config.yaml
n_layer: 9
attn_scale: 0.125
batch_tokens: [65536, 131072, 196608]
MLP neurons of a small language model. Each row is named by its layer, matrix (up: input weights; down: output weights) and neuron, and shows model dimensions 144-239. Each number is 500 + 40 x the weight over its row's rms, rounded and kept within 0 to 999. Numbers have three digits each.
After each neuron's rows, "fires after" lists the tokens most often just before its 100 highest values on Wikipedia text that the model never trained on.

L6.up1430:489507527474494548542498505517540490531572498515503538496503488465511485471506561529488525378460536459465568463472472521508493525527513471504524541513579498473480434505499554532477471501509495508504494460492552547468546484501493514468522526500482560508490455448497434547486578545505507496
L6.down1430:513490473561490447467496523519484555548506467474513488605550547545482509468472525468532492486451446529582511455489538486472554528461582515490496524478494523505476438574504504451446510444474461551497575529533380469530548510484432483521527478439511415545526406461535519502410511511527469523
fires after: "|", "9", " ", "–", "7", "1"

L5.up1183:507537487561489450463456459546459567512494514499434513553422421506451495469498583510542503495603513580524560560476476568440518432491500411547486461550500488596579545518460495435473463485416510514459496494536534529434539443520408426523446485501522522483477508532475424471480557471567533481
L5.down1183:539554443524514511517516472477477522549523571518445472487492537537502522500495487508516507452548503516610481516560520408549476470449541550587475482499487511498503559458532465555495502500550494447521516437500528444524483476578528465540476480493442550510485523527446514487528486496460545546
fires after: "5", "3", "0", "6", "9", "4"

L5.up136:425531451489592512470507489492450539541513481496488484504495483516478447513536503455467626482501497497559449502496491483519471491524455583556568498499505536483481534511555522526454565454568574498619444507497496535536545533485503528477554466446489497445499556500441524583484462481532455519
L5.down136:503453514464492469574501527540555524508422531520485478497523499474483516519508493574523454510481442487536497536458528477467531530496577456550502483457499452454419494462399485482489458475546490523471538508546509461546379540613552502509441498489568508498514511535459489453541528528520514519
fires after: " the", "-"

L6.up1855:562555549574482530550478478450449516417522476549491453491529538519442518416537479495462466522491500514451450449537460534501483470433509553461467510478456516504466442489508506467441527443510622524546504462495494571497484468431499559404451452591476463446503540425439457563523523466450476511
L6.down1855:498567455473457527508513510491476527447498539482469503566505543526504519445455583506522467561507576507531533477512548520506481527540475480481556539448534464537533469517404497531453471507487447504533456494502511502423432443604434458569490479548521471449505487581516457521451576478503542509
fires after: "0", "9", "6", "8", "1", "7"

L6.up987:504506555519519413538517530536518521616502542465494509530531504505493461503420471435468557436537524497497473539523489534523526556520511541551496569480515486521465474472531541517521499551500519564508520508578500552532486509537461471510448515458518538524508527515487549633550504549496502514
L6.down987:523466484462523491569465491543561565592502489521509423506557559432512506432501480446502467508572557494451527515448451539540476450483495514474498515466523448464497474443500413469553473475455512512531500463531529476497510480515483533478444534492584454540448449537464429533509467521518503528
fires after: " at", " the", " At", " By", "At"

L6.up1163:453483495489491458507429506526545420483510451592541523623507508527494579542504518516462480451508443522471453557588469475541512490457537522469544476581437489476504573471486478546463474489461496541474523526473474491543547460512471457477502514548511447530531545484473484483478504498488535483
L6.down1163:486555382423503471492523511513524521557459568435494479495568538522445516472405540493520581536501462531486559530471550485529507555480561496521432578555503539490524465488475471519451456455427523522523514489501550453505536580529414597551505447498487450501542499478477485589539467489423553509
fires after: " on", " On", ".", " ", " the", " to"

L5.up1704:481566485439480444505539528563497541470474532534531486500508466542483548556441563515465458475409493474478561512482555538409448463496515515477477514526462471565418541475434531443456505495480442506522483528485470567506606490443457435498550541517493566434506493483462504503480561478509490541
L5.down1704:493437468460489490468529456480580465545560508514459518441554498545524464515505505494496545517533492481526572454508446436459494476499536587533495457539512448519528501531589430475571465583439487489494502499513508563587569489546528496500476495455501437478507525536531492504519460471511509527
fires after: "2", "6", " |", "5", "4", "3"

L6.up722:533533477505535494500490500529459493521486458528575538555487449529522461455504488483480483512439515507569422491562455429532532470470446434458494500554497473531564497511534536547502433510490527494502513572536460489443534491428465513454474466509544544455501558507486519525588539445482536429
L6.down722:466455472485510535491546495512486536456555431444574481488469512477524494530530504510558523504506534498468522526508536529477533475531534505496513528453529513429489493515445525480524530484508498499521559490476491487480509507610465470513554569483463501585502495555520564548438446503545481448
fires after: ",", "0", "2", "9"

L6.up1618:503536506425478431460526502515463535506499449475450590601515478508459520488469541476446478458500483532543507479493510519451527509491470538566453472552491612567533546522497460490394501477496564518519460439451556548526589431490532538506518546457501492486540485496547487503472578539554507556
L6.down1618:527452474467560551511505482580522494509448525494466496474483429525474566483520521507524478494480439496554504567565473508537517494503441584496418513507534558456562548501497471543494487538560474471489504480483480441522555503531447477465476457550467550482471488557470532472471444468531504488
fires after: "2", "8", "6", "3", "9"

L6.up138:571557478520469440546528550505494484436514491489419517439468498475543458492502520494511463523453479519543464462440500504467481562460488541574501532508558498596480535538506485502462468443468495508565527573518453435565502551470601495493426526517519498488448531440553469511530539462429553490
L6.down138:540468542471520507494542455466540458493517562486507467459605472488520513431570487534478528539523545467476490485512494546548511498567480536509446448437516444501579489492430512548504521542505508539456529472498459450414455471485470500462484474504579501592421480492542517551505554410579487567
fires after: " |", " ", "3", "1"

L5.up423:536521475497521474509522469529508572483460542484551547536513477484477456436501612488469494469521471574475440508487512598516540521508426489554484549496484454567517492557495488474527498591466535488521458508543512513533522447420474517543535547507483483473446508467539498539501518522561491515
L5.down423:532538473427516485455538494461498455396485491586524531506530572517583539451455550503520544464509396512485420455464472492440527436581480518491471538419483514524479471526494527511522518517555451478522505547507523476442487492555513517587481485508530487366470500497436519479516486515512499524
fires after: "0", "2", "5", "1", "4"

L6.up1846:543505482417516500454547499481450491518552499464524566460474486487468567474494509526537497534580475551495495516540458453510523477545559485484493489505554552419485455568508460580454501551466525504489509424522499499573489501564453475496479440482466493452523489465475432453453556516490455523
L6.down1846:463491545523438436504412446452540461461472480474427473501483511508507554573586456456516476500528428418494539522495450514550524535525499500497472492493454500572442504511423460494489487571505548471529500547528507488456501496537457518504518510571543494407409505515535482465473533523459531557
fires after: ".", " .", " New", "7", "6"

L6.up1277:416511484512432507522552430570530478537496456461544490393538525515484492481523488447446464537427492501502507518606476508526517496547432585444573512494499422520541488486534529518510512503452522444554437466483500500562481476548437506437596453372531500497465544494441490514435479473439462486
L6.down1277:518446478502503499537574524511447477462431507465525497509526480518474524511475545489531553448420553508549461503471495502523542471470554466479494538559485502472417551460484499529525496447463583495471547519533508503576438507476507512565553520522470425506511511529520481522507528503470454411
fires after: " the", " ", " The", "8", "2"

L6.up1447:538486536516553528492500462522511447506478564484525433435511483457511475520527480595478514459470545453467513549483540435528497546467551494554447482508542505503524529484483534497524504453488451567506512521564477506527541498458488543541480529519519494406566505466488472475576522544435493534
L6.down1447:478618507484472517507543501488512537522547510507529557462562493500466524472510586487493535558471436491554438504491538605520521512509512531454490513461549519459453533533540484520441520532468466503450530461551528508556522471467525558526484500506493508565476522525532524469472501485581469472
fires after: "4", " (", "8", "9", ".", "7"

L5.up402:482481481477489494464512527535471545486507437528467503579467454477455493469530456496471477476412541478474472542481514461513525528505533510422554567445540465527444514515560452468485474502523420555510516448435403547462466599483574524484442505503516476530509521502552448457566535551537525452
L5.down402:471449448502479479459444508505547484499490519533495563460508535512564529470431482482508483503535457465485505480513540517582408405548528506511465495504461502424499483544430524581503527494490595456454507501584536498500482474503499506503507506440565475496493510461418525494455506489515570506
fires after: " the", " in", " his", " early", " dating"

L5.up1829:510483501589535542585540564513455528487528450533486519545511495530521475480528509535478526457491517475522431509577516454532540477540433494507439421480559466447504531537535482470610555456508550464520442515492505501465491478580450535548471535506496537487569496500494428484433494499489576524
L5.down1829:433457535482496499457545568465514470530531501505600527477505527465521544522458474493512473597460498504475507559490588476441468470480464513459563568478518541531500545466446469474489524465520540411534529548541488559445448469529531495555532478502475510521496503494507535481496462454412452448
fires after: " (", " ", "1", "2", "3"

L5.up1881:527516409541513486529477465572496582487453465508475544495488464583518436472490534439474526431439494516485438481510462554481512453529466514509524541505510501472510496472558396534514515553515520473537483507513497520539450520559537505508491564503531515567558488604451472491455561589533448476
L5.down1881:528537487515524523485492434568471509437555575563454440474548483453493488515524460513490471477576466502476492554556472480459499530483506497478474468454516453462499504480495427518522503478544508520439492489550547513516506441449533468487517515456492482469486506472534478491510533522512524533
fires after: "2", "0", "1", "9", ","

L6.up1038:452499524508531418433561552522556520539506494525545432501443435481455460482408504467451576544506443505567489508494421498458515527612480537518544510533441508480461535587519436507599503558423469475511473492514539492522486430400504559524487478494535552497485465452484470479504553495478522544
L6.down1038:591426476502466496401490521608507498478468435498443540531470390470473442520462540436449559487533429440523543489523513497486558501549422536515508528509491507492514445513516529545462536525496508521507505378456506517487494426511506483509477439464525466497495525511499538405571519500525482485
fires after: " ", " were", " for", "1"

L6.up317:492535472519446450464512486542512509593450494562487529523536518535505495457501466454544485507527503451465545461579455531476554519587497515488487482502563491493462465516524529544544565484413565550568484516541426495505515500517482548425466468507485524442521567511494468461421464513492478536
L6.down317:599479462532476450479528493521507452477486506504569485461609515559559493488441472468521516500462520553433471554507540538584514492460478511485481572513515517516511468502553505473493477472522527499442519514513537526524561514466493569495479462499535471466572445539486427450462540495549465559
fires after: "0", "9", "2", " ", "1", "\n"

L5.up234:448536529470490551557489462533430587513472458511524489397455523496496536553452467491487482531485545498414409518464499488506467572483493469530456508555446527476527470470528453593562493499537471434560487502417488537471496471458452505498500499509464493481496490502547465501528416527477458480
L5.down234:489487475450513555476601512439476545569464497467516428537541550459503469491503519547475452496500397540528584534553535463472504551446518589434541507499611555477507454465529511435506515474457510511488545491493511543512525565464522529464522513488406518514447432536494528492471559447554495509
fires after: "1", "2", "3", "5", " (", " $"

L5.up151:580496523495464484546503493445485550561522460542448469512488512490542469464501554548504548495603552535526481545547501484467518460449526545487591420516478453509527422489439529520554467469498481493560439463535548520479545468491456534464480509491543467470455515468495465489525482528529513467
L5.down151:461562463492514522483504517462453461468535551441511538512496502518470565530580506420520462523427452517467540537505543569545489529483475417486413566423489581483471553547550548589493520410472579505453514512500482490464497502432446491484519451524486481506517538473496508491565562502527528446
fires after: "0"

L5.up631:440559520490505520492442502512536506505483510621519527542561532484496444462561526471443481516524475538527512489505485503472536556552500519535498453571479556483471499480518543492521524507481471498511484526545438450552529446564451494500507412531515554523516506535526462495409502459519494563
L5.down631:512491477475504497556548503532499563567437525447492491516564483494473494507505623461464469524516465614473506489446497477583481510513480545487478500546481468501480440505472484511566477533463443522566594522480451532511520517586452482502516505548533409530470533474490458455434480434498521540
fires after: "1", "2", "0", " a", "4", "5"

L6.up413:485578510562495547560501500605483484442473455503476477481495449470512507539471501458541507536450486502486560499517562473517519483445474499468531534489521477424485505571483505541488516476479545450529523590508456500487507526471472505425568464497549475562482584500510557420531519460451511472
L6.down413:460519537510529526492505509530527567459477509486530467512511531471512468498506492525500435512485477537543568505603503516489567500456586551514519565557464514457469545485475492484493453456533489513521489516493390537540522509559473488442497494518485476455500535496472449519507530538494549500
fires after: " /", ".", " |", "-"

L6.up256:565485495492534594502482471553546548533529536400542457462524479543490567540506457494469558483583472485578505483433477520561459521492523457537485474483530465434508510557572513509508393468495539475484538467435433551456439529516461573553534534471517553426478472502521500502537539519425476419
L6.down256:498492468509466464466464524499497436510471488451480510538452456495465478462513463483467478497568579508560491507459492524564592459510494467483485475531540499489520452436465517485509519472499509479515488534556526489482443503491444462478438503594528499436469493513521492517493574515517384493
fires after: "8", "9", "1", "."

L6.up777:463473475500459417476547594540555494577488575504536499513545505508500578557445520470539538535543487407554491488514533424605496541530527486433515465498498496518503485465490516498518513469464551487451559526526506458518466503561429559563497433494446535492520511475523534480454455511441518523
L6.down777:435491541554457506457528524533549576493546513368508513485462525527462537493500534520465530548571492539452482470505448577544535469505487560540496503485456494472513466556515557549499541513556482479445445536506504522473494510506480491525520546573436537517555382561493512503417475502482453512
fires after: " |", ",", "\n", ";"

L6.up844:477504394524542473506490495518499519497495529459426575483486573435429499410405496472540513515519595548569534464469463509554464491537498505550487463440509417590459485497503521537475535457517536451523480564534489537509505492492471505436495472493487526538529503517527500449524470538509509482
L6.down844:517514551554578521481561456495494519564501515457489519502467574531483479496403522550523523512412567609459491485476498544459543550465479564450497476418536486512505524460480521518509490567568401517505506452515441514444458530561460475512510528467613379544540493566495508487585461524586523552
fires after: " |", " ", " IL", "3", "1"

L5.up1480:521525593479547480521432478521518549477479492577514475476484463549510432435468531502466534511490487463541458469530574642491474453539470490572458504529538474534509510546487528476488545563521508493489492455479549514554522511508468547477556471492555585500519518477490404523463447494517455529
L5.down1480:529478422550455507471520503534559500485528456513530522465509490521557493504517557493495457460543465485388531526484426484536486472540548571467549497481470487433517491545476510482542411455508558533519577448559513567456458570496487494525529515491564483420469467543481540510462455479514531560
fires after: "0", "5", "9", "6", "4"

L6.up945:427537542475538491528439507516513507573504499556488522570472469434468486516513499492549545508564506499514524463477525505512470404522506546533489549456470505532478515535476508497418572580547565501402532505468467576503554517496487489466466544497515570438454512484464422466513475529476457507
L6.down945:461477499530516448523567489482442450452434517473587500535471568525590525451537577499483424512527492454412516520485472495501510526493534548461491443532569512490437457464476520525531460478484537527536530529472458473513537546576443489517492430475526488564543455489519515432524559523544567576
fires after: ".", "\n", "-", "|", "==", ":"

L5.up312:493515506525535518451559488503466545535509554569425508522493577434468475487466464500417547570491493530465428534473465457495491543512510489491503547461434398501436552591477393627529508479452464530486549441469472518483495515513518506510468432533516523503421509548463510498446504453574527432
L5.down312:551501496396459385491431508500511547527523550510517442514539470550487507524427496464562553481523474451552581522536534505489512482493468493519474482433482533456533466454423510471481519517543490457486477548478557451466463512495520500477504521511490486555601511436572470601482462517534464518
fires after: " of", " in", " ", " on", ":", " during"

L6.up1912:441524414555524562530450542546501523438496426478562454487452495509522496468440485439475491450508489485492506494530426506503543498454462489520537498460518479416435535506571499518522547431423581489543546458448530510509489433523535578578512481473537571472455456565461482512469442545464473493
L6.down1912:529540443527499593495519515479476477508528510529477440518505401427520431501523500540513514416512540513491487511470465455510535565589424504489493646503508559546563487467488487540608555530496501463445509483432506512444426406507530460552426525535526492523549496483461481549488560489484526502
fires after: "1", "0", "–", " ", "2"

L5.up2021:536483534615485523496555525508546501491516543497463542392495518451476528451434529559536463504511549522499473446497492452466453459457478557502524462565447467461424494520379490547501518479507506510559460502533477589541515432521480518461533540542454453503489523591513567534486525557440591537
L5.down2021:527525458466473509508528479507566503547511535547438524550512521497525462456527536520539468474474505538495519523447552535565492504506484468571499467435452535499491448488488493491511504516485558524563453458551557510488455466513584518567521458570530462458495570551517532588503531495555555478
fires after: "0", ".", " ", ","

L6.up593:474523508468533456483459471544493547529501476423540483510443512500587545454519547539489460575493452517478545477503562465480522519488469521477488482452521480483546486465480467463585564501447480457501511463530444449477463516453477451544514508487557509540589576419500504427514532512488515550
L6.down593:444563491587517498522534558524493528494530413497398557479531454437478453505501511445512561499504486543555477490578489533493495547512537520492513500546500438448593510484506568484484496553489559540484531433510497454498429536526463495456542465556460515478519474574500461561429509507479533548
fires after: "\n", "-", " \"", " (", "=="

L6.up1910:540577499494540453562517456510494475492505453510491487485480421495431526445514521576500614448543498452462525604589485507425526534471553467492498566447515510523538414457460450428507532445507530551417473488510510481485485456507490484516554485379550557515441492536455513500556593459528523477
L6.down1910:469484503504465548551447525470548487496530486479542492540601553466534491528476452432541499490485517573504482467507501464525559476456519509429495504480538428494552461556581537501562527470541544508477468476510522490491501481489481550476493455459532562517531567479534439514507481574515526493
fires after: " |", " ", " the", "3", " in"

L5.up823:540465477501565522574541538527506503485511535506377515609572478561523591500551578515505473501547503486543477481459465478477524524533558545424483533460542507530441431549438496488520493453463485480447463533405501459470540463487523477525549485531497466512472508450547487448542531478467497546
L5.down823:451513539528461526366416479472531553546579460490543494457491510503442517488484383457517550495465555556433475588482497464535582520502472480547522516556484481496573585536486506469478503551507553507562488498574567523577469483517510492542516479514471479517550507532414551628485495480496489430
fires after: ".", " |", "\n", "-", "5"

L6.up344:506481522511448475576484510594535484472472482568617525567530485470458558416491438530473431513544442414544535463483525409542512479513479537471586552438492456515546474571503520583496517559464553531512511478488500462455558554424485518537571474486534457499505552504504528539491471510542509499
L6.down344:503554550452517482506524572532477550476531494552554464522529529451453504481498480545538558456547499493545510529522490503411506479513498473530432608484418461520458489518584425517497471484521492523517518472537446470481524439525529495461491557485478492545495535516436479527516469453482464466
fires after: "1", "–", "2", "9", "0", " "

L6.up472:529500496460554498527554530540538527481513477620544513501494482516444477504463533498476513537467508501508510490429543497542542461494483497471506452476447390493503571516555423435455517518488507505509560422553472431450503487466467482456427511511517475579413525500461475493517493453505531431
L6.down472:478548460570478475493566576553497475480521525507479528504477530501425534528467486469515539491467452523498443545435522416478474504448524505497469519559497613494522485529484597529475535497478450508505484460522509533565463534486492550595484500429526468505524497504504512560515459518460458462
fires after: " on", " On", "On", " in"

L5.up1513:444484463551465466473403475561563513572523498615524427511430504529505500537468473549450570538534460488482546545516479525524524489457498491525531481483484499520563497495506481521524492557493488461473483495454493548526460478468528466482484493415474486506525473494486520484532571456430571497
L5.down1513:538529558452484489496530476491548452560445521560468452486580526494490541543486515505543483511520501553534449545477526443411428562511515549436515563467469488540476492492543537525498495534499498521514502514534513462505591514509481455491469462528480528526524498553554466528478543502448511583
fires after: ",", "′", "°", ".", " ."

L5.up1427:532509524450477480538501517533479477450534530474455501563459537441493490488500507503527444555521579555594529516435521490455479525532534501485503470478519510533517502469408512542517414433585497500464527454549508511441450539485488507530409541545504541459528552429496466572567501500551476485
L5.down1427:534493592519470443519507544419559391473527500507518530564479543525504526381571572497560453543528432475499467486520526497517522492538496496533490494423510465443535528524498418524483522526472568530520498478581492474548424480485515490544609566502523455526519593442504490492515497510511499465
fires after: " |", " ", " (", "Vert", ";"

L6.up934:522519494521569540520495485484479563516499465510429482437561496546415447510508512501538487427525538511501521582460466485505522497475561461556545496550542452491494433536475463485418478541496466492425498496477487519541554495492571534575498501467425533468430436497434513545456554492539461528
L6.down934:493500504488461489487479536503504577506466510473527535429529509387511510487464515475596521518523535550505497510518533455438557478470550440551485466417543462471569506446492513530448514492520504489485550513476473490504507531519491466496479533450497494515495530498525462446446535445494500536
fires after: "1", " |", "9", " ", "."

L6.up1512:537498423490484602457554521509470477467524460452489551475492517437527498518491454465571510595507508516489456466478503487480523493464501442569493547436494475473535526602517472504502526514509563472512463476490516485558513542433454491546546480515488452504515481484557441518468520451503465468
L6.down1512:508516502481504546545533546452472566532539488511475449465472456416500517530533494517416518497566484526496486547485513548592561540517515535508468466432553442503454439455559486482514480551460532519486540535490527501524436479493489461524524519454473498517463507478501473460511556550551448432
fires after: ".", "1", "7", "2", ",", "4"

L5.up1609:559480437591560503476451501447510549506481511455531496439499501529482433529482482512457488493465506521426503460477503532472529565500468529531500494495480459463483600513479566502451513488482536513463524478579415482515512562467543486488501505481511506547544496512435469492417536437498523472
L5.down1609:505388553486510471526568450502398428455436454425519426518512566504558571496484582560469526512559550503519480544538524500478518485535504500434528518532487434457484461429516443506458510491506457500511508508461536556468520428519444486534554520532492485545472474543603512469488493516412445501
fires after: "3", " the", "4", "8", " ", "6"

L5.up830:471536524506434491535476548530465544529532499437513448416481379531531483547525543553486525521471528509462521530550527507461463526508578505456451540545527484453461560531433456450500575521538534504559485531506465460549500571542518470426537561534550511488540456444516496423540486482483531483
L5.down830:531479459523483473512482471517542520509528510640513467461512499518557512471470576501494533449508484497542584524518477494607504565515490517436532501500499534454526544503479467499492492469558592437501536455449515489534498553526512463505461453498501471448438583567489495607491467450528466543
fires after: ".", "4", "5", "6", ":"

L5.up1995:585483543404497427515553505496531501508491577558547454562428537513529510438545520562406524542460488544557498491489449477512459489452427539546523500522500552448415430481471479522454479557505497534515476502517534538438490515492507508567478540521495471542489531494501492549514566515545501501
L5.down1995:498482456494497534549496504479568496455475445458560538481554528490485540527514547542600527488502523494517458577498480459499565517555518447399544538550495500536499568581477508458516509461507465501502530496517515451512522481511530446415559542497559533608462555499465522516519405460507574492
fires after: ",", "8", "0", "4", "2", "3"

L5.up496:522576527481487459412556511537463542582523467457507527544477575510505521463468519483500476517559558527488482485554491515479438471484556570434419517532471498533473517524492494546495484452474523544450414475573485542517497518517452549536545615524537532477498550491497529559513529482441506497
L5.down496:540515444477477517454467522504478467490507529414514508447589542481448556496593440505526457498477501501528503458481541480533560510495473407475536501450485543471531471452518458496454511427523615506505464452531500553469494453537452504448567489465542474432447551534522462550488529545474515460
fires after: "9", "0", " can", " votes"

L6.up928:566497430447474483434463623507471562469561518433397556503494491526441536440450507483541508497499576515509465461473529505519421478512533512568460491439600526514487512532473488467498550468482516552466455479539518502486476460492545486538536458597527544482512499519521501538528466392488467458
L6.down928:449481523499572429493484397509509549451512508534575484514410534424492546529526466558436511507487443556484477506515564522437558549472594548461512594505458518518492477513485484557495515494502504422485551444455455517515508523491455527467469550529546498485533499494522518524500514452560536493
fires after: "1", "2", "9", "8", "0", "5"

L6.up1454:517488456462489460524484483506489438469536463435503500515473527455490520456573506463453450546506536516521600482491509524524511514455460521597420437491459489470415506477520481558493426505413437495546505450533569530452523500423466440477429497489556631452492499514403454556528500417445480452
L6.down1454:477522452518431488473471455427499553422508578463500491477550490491513494492445543451497473488499456474487455551462500445502478464475449497497460430606530519433495461503512509491501483517584468523499474477517520531458544474510456535516448421463449529423505439523478565462547500488502490555
fires after: "4", "5", "9", "7", "8", "3"

L5.up299:551457463541495447525471483503561563508484515530479469560564462476494526536516526463484466500455459525493465420517475517504533556510478552485501439531499559452526570516558548496558489522508537479564457489457462498456486513498532480577513434518519521501547558527431483573441545539533468507
L5.down299:466454499484470475419569497500462481520421509501488491524524485541482560492479538533472467518489509551517513511528517538526487488435524492442504434492550514468466551424475417510475551478473540481431472508540455487531504523450480490440511512442493443464520507520514421493492469543522591475
fires after: ",", "8", " the", "0"

L5.up1876:473495510474515544509490510532444501528551619467504503474522518466459503438473467497453523545425600508462530430497488506495486467421536563512494500514493486521510485479536547531562456425483511495481521489576465527503445470408469470552501442502539523391533504518447499586520492462495531534
L5.down1876:430558429495436514467443477512425502510479509576475502478501492523540510434465503491499470465485486459446487553469505474469503501494456401461423492481413518428545534553520527541452455508504514544490462557476571480494506488496486536507518563572587445514491546517552507501502484424496512511
fires after: "9", " (", "8", "0", "3"

L5.up198:486487517500506495540501501557470475535472483502492528447510473554560527477521478558511513501362473426488499528462558483527540509488472476532518531434570491547500499523540506507510564453554468391464534511502465523447501477413516464437556498489494516552504556534564494475517510479519485551
L5.down198:477528529470559464515495483532464488514512477493486419558528500428487557454543573509495536490433519490501496469490570493538507544451469544511502454517555447470522494495519507508501568492474495515464530434492497510467489441502472464479520569484533508535555467455468500490495518530460489531
fires after: "-", " \"", "S", " ("

L6.up320:503394583499466498471467477573508520582505519460540496568513542451459522475489471511485515454580493448478505489503497481508558534438536447561449514538488476527494513480418482495465488512454665507481529518486476448513542509487496493547496578550472510537486519385459462437422570530562487470
L6.down320:587519464553481557557494497500556502483522544489467509474550512535487475458523484479459501493502504466500466507563502493572425594458472497481479390565469510532545576567567513556540514503507565594450473460511483468445438382544486503476501492514494562499497485489472485524412493531510480494
fires after: "1", "2", "4", "9", "3"

L5.up282:415546525516543516464525540493533499528475518518555521494488464550528559516546510457500533460484446530440545507523467428473542520506493539501535536527556479509511479591488549499531481542502556477495498554441457526502491533514462475497538524535570522565461484461461574499479507514539520480
L5.down282:452456555437527517484572503500550500498542470525481419504522484529531547444523462422491479459522479528446500553465504439447492533531501530495536537509517503510482465517486523591436519585484494529530516467502467541553541486466507463481505464492487472614464541531515579509474477485475514499
fires after: ".", "-", ",", "–", "1"

L6.up1492:545567467472512444467506556547482522424513532448471600506588482478476569506437545430536467556484520507485483472464500497453497443506523458494493475509504513577462484515483492581509473487510586549542468483516466455462507493442494489432478472566518551491470525530570454501491451537557471555
L6.down1492:549434466550542486457535445506570480435568557481525542492497544518492565405466540546469458490439487552454494470527505490508513555474450472523568415515486487514522548533536529488491470486505519403410539506508484450373474481622450498497465484534585483493481485513454507596533540530580512605
fires after: " ", "1", "6", "4", "3"

L5.up104:542490596522544522499466434485502486507504513457504534479614522467448515431465508542415507509481515509479452473473500563485432509534484510532472486572577472539544496506463505435577484531406485516459550530506472544505522471479498483482461521426451499485508471424566429494487509485477487524
L5.down104:446545416506492471489528500540488480489483481488504508550575454504486545501409434496408469559422508451545470553487505511502445493492439507506487503492483514471502580558510507443497537554551428461441515456578560505521457544582477506531531525545532506510541550504496461465519521536525562487
fires after: "4", "7", "8", "9", "2", "|---|---|---|---|---|"

L6.up1556:450503428541458530527475537487474562500539506464490509453455461499464475500515583512504548463467529581562448443460482527489443418459528471482438510497437468471541543465460508491489462447451491541539468509556539498539483523493505467451504455494543571423459465497427447578481503480497472499
L6.down1556:533464501491472503444432508510562531424514548550529505521506555573506496445415528454489466548479506487455485545471514446550468487468474451504474438545502560473545556549486445452459498537482439504479531513476433494484510487554494558529533443534466528520505476598459467403498538528555448507
fires after: "0", "2", "9", "\n"

L6.up1922:508524558478519459502545468521502553514535477460512503522470556466522515433477470544506517484499483514462443459471522499419555547492462482492464472461520538511470546561562519527553505433475616480522472474506460488559592406496475490418488554451575477565568532533555487479489474515484527475
L6.down1922:560478499448545419484514498508473516566456513496497519515503463506481479408486464557482517449502473416464491516473449498564509545530453525422531516555488533481457516449523415503536431534515496470453508506489514574497536521530480449557473531617486555498462529584520489458514481504449500542
fires after: "0", "9", "6", "5", "2", "8"

L6.up1261:505505548553579373494510515505459560482519484548459517534521520438488453455470496507507474594564482487492533496534511439528511595478485441476493469499465517516581493457545506487544564531556516429516463504524452494446503444457513524547523498561568558518498484480467442480527550509500493477
L6.down1261:474461507467517536528479520524537475464476477534458479514542507513493450495462521489510526456422503520522531464540495469447487497509398602499442508456501505450452453500515516527552439477487520478522419546465480504602548568487518527549540475496455518420550525544478460500409473462514623479
fires after: "0", "5", "3", "8", "4"

L6.up295:459464541521495438498477466505524489491504423506549533523498556508564524564455575536551457469498500513510533472520467535469521449513487476510525530502528503482490473505515502542502495517512456517553534503454539502547516508463464518503538444419513433476519411559460512478544478503506516562
L6.down295:509571487531485446472522566552512469429500438464507496519567472481575536499552501461433473525463528457489499459458513548506502513510500484509449499473465567439543490532542551506492507473503514497483508492499527498522499510472482386510517524506401495527449535513480513468522529464569457502
fires after: "0", "-", " Bal"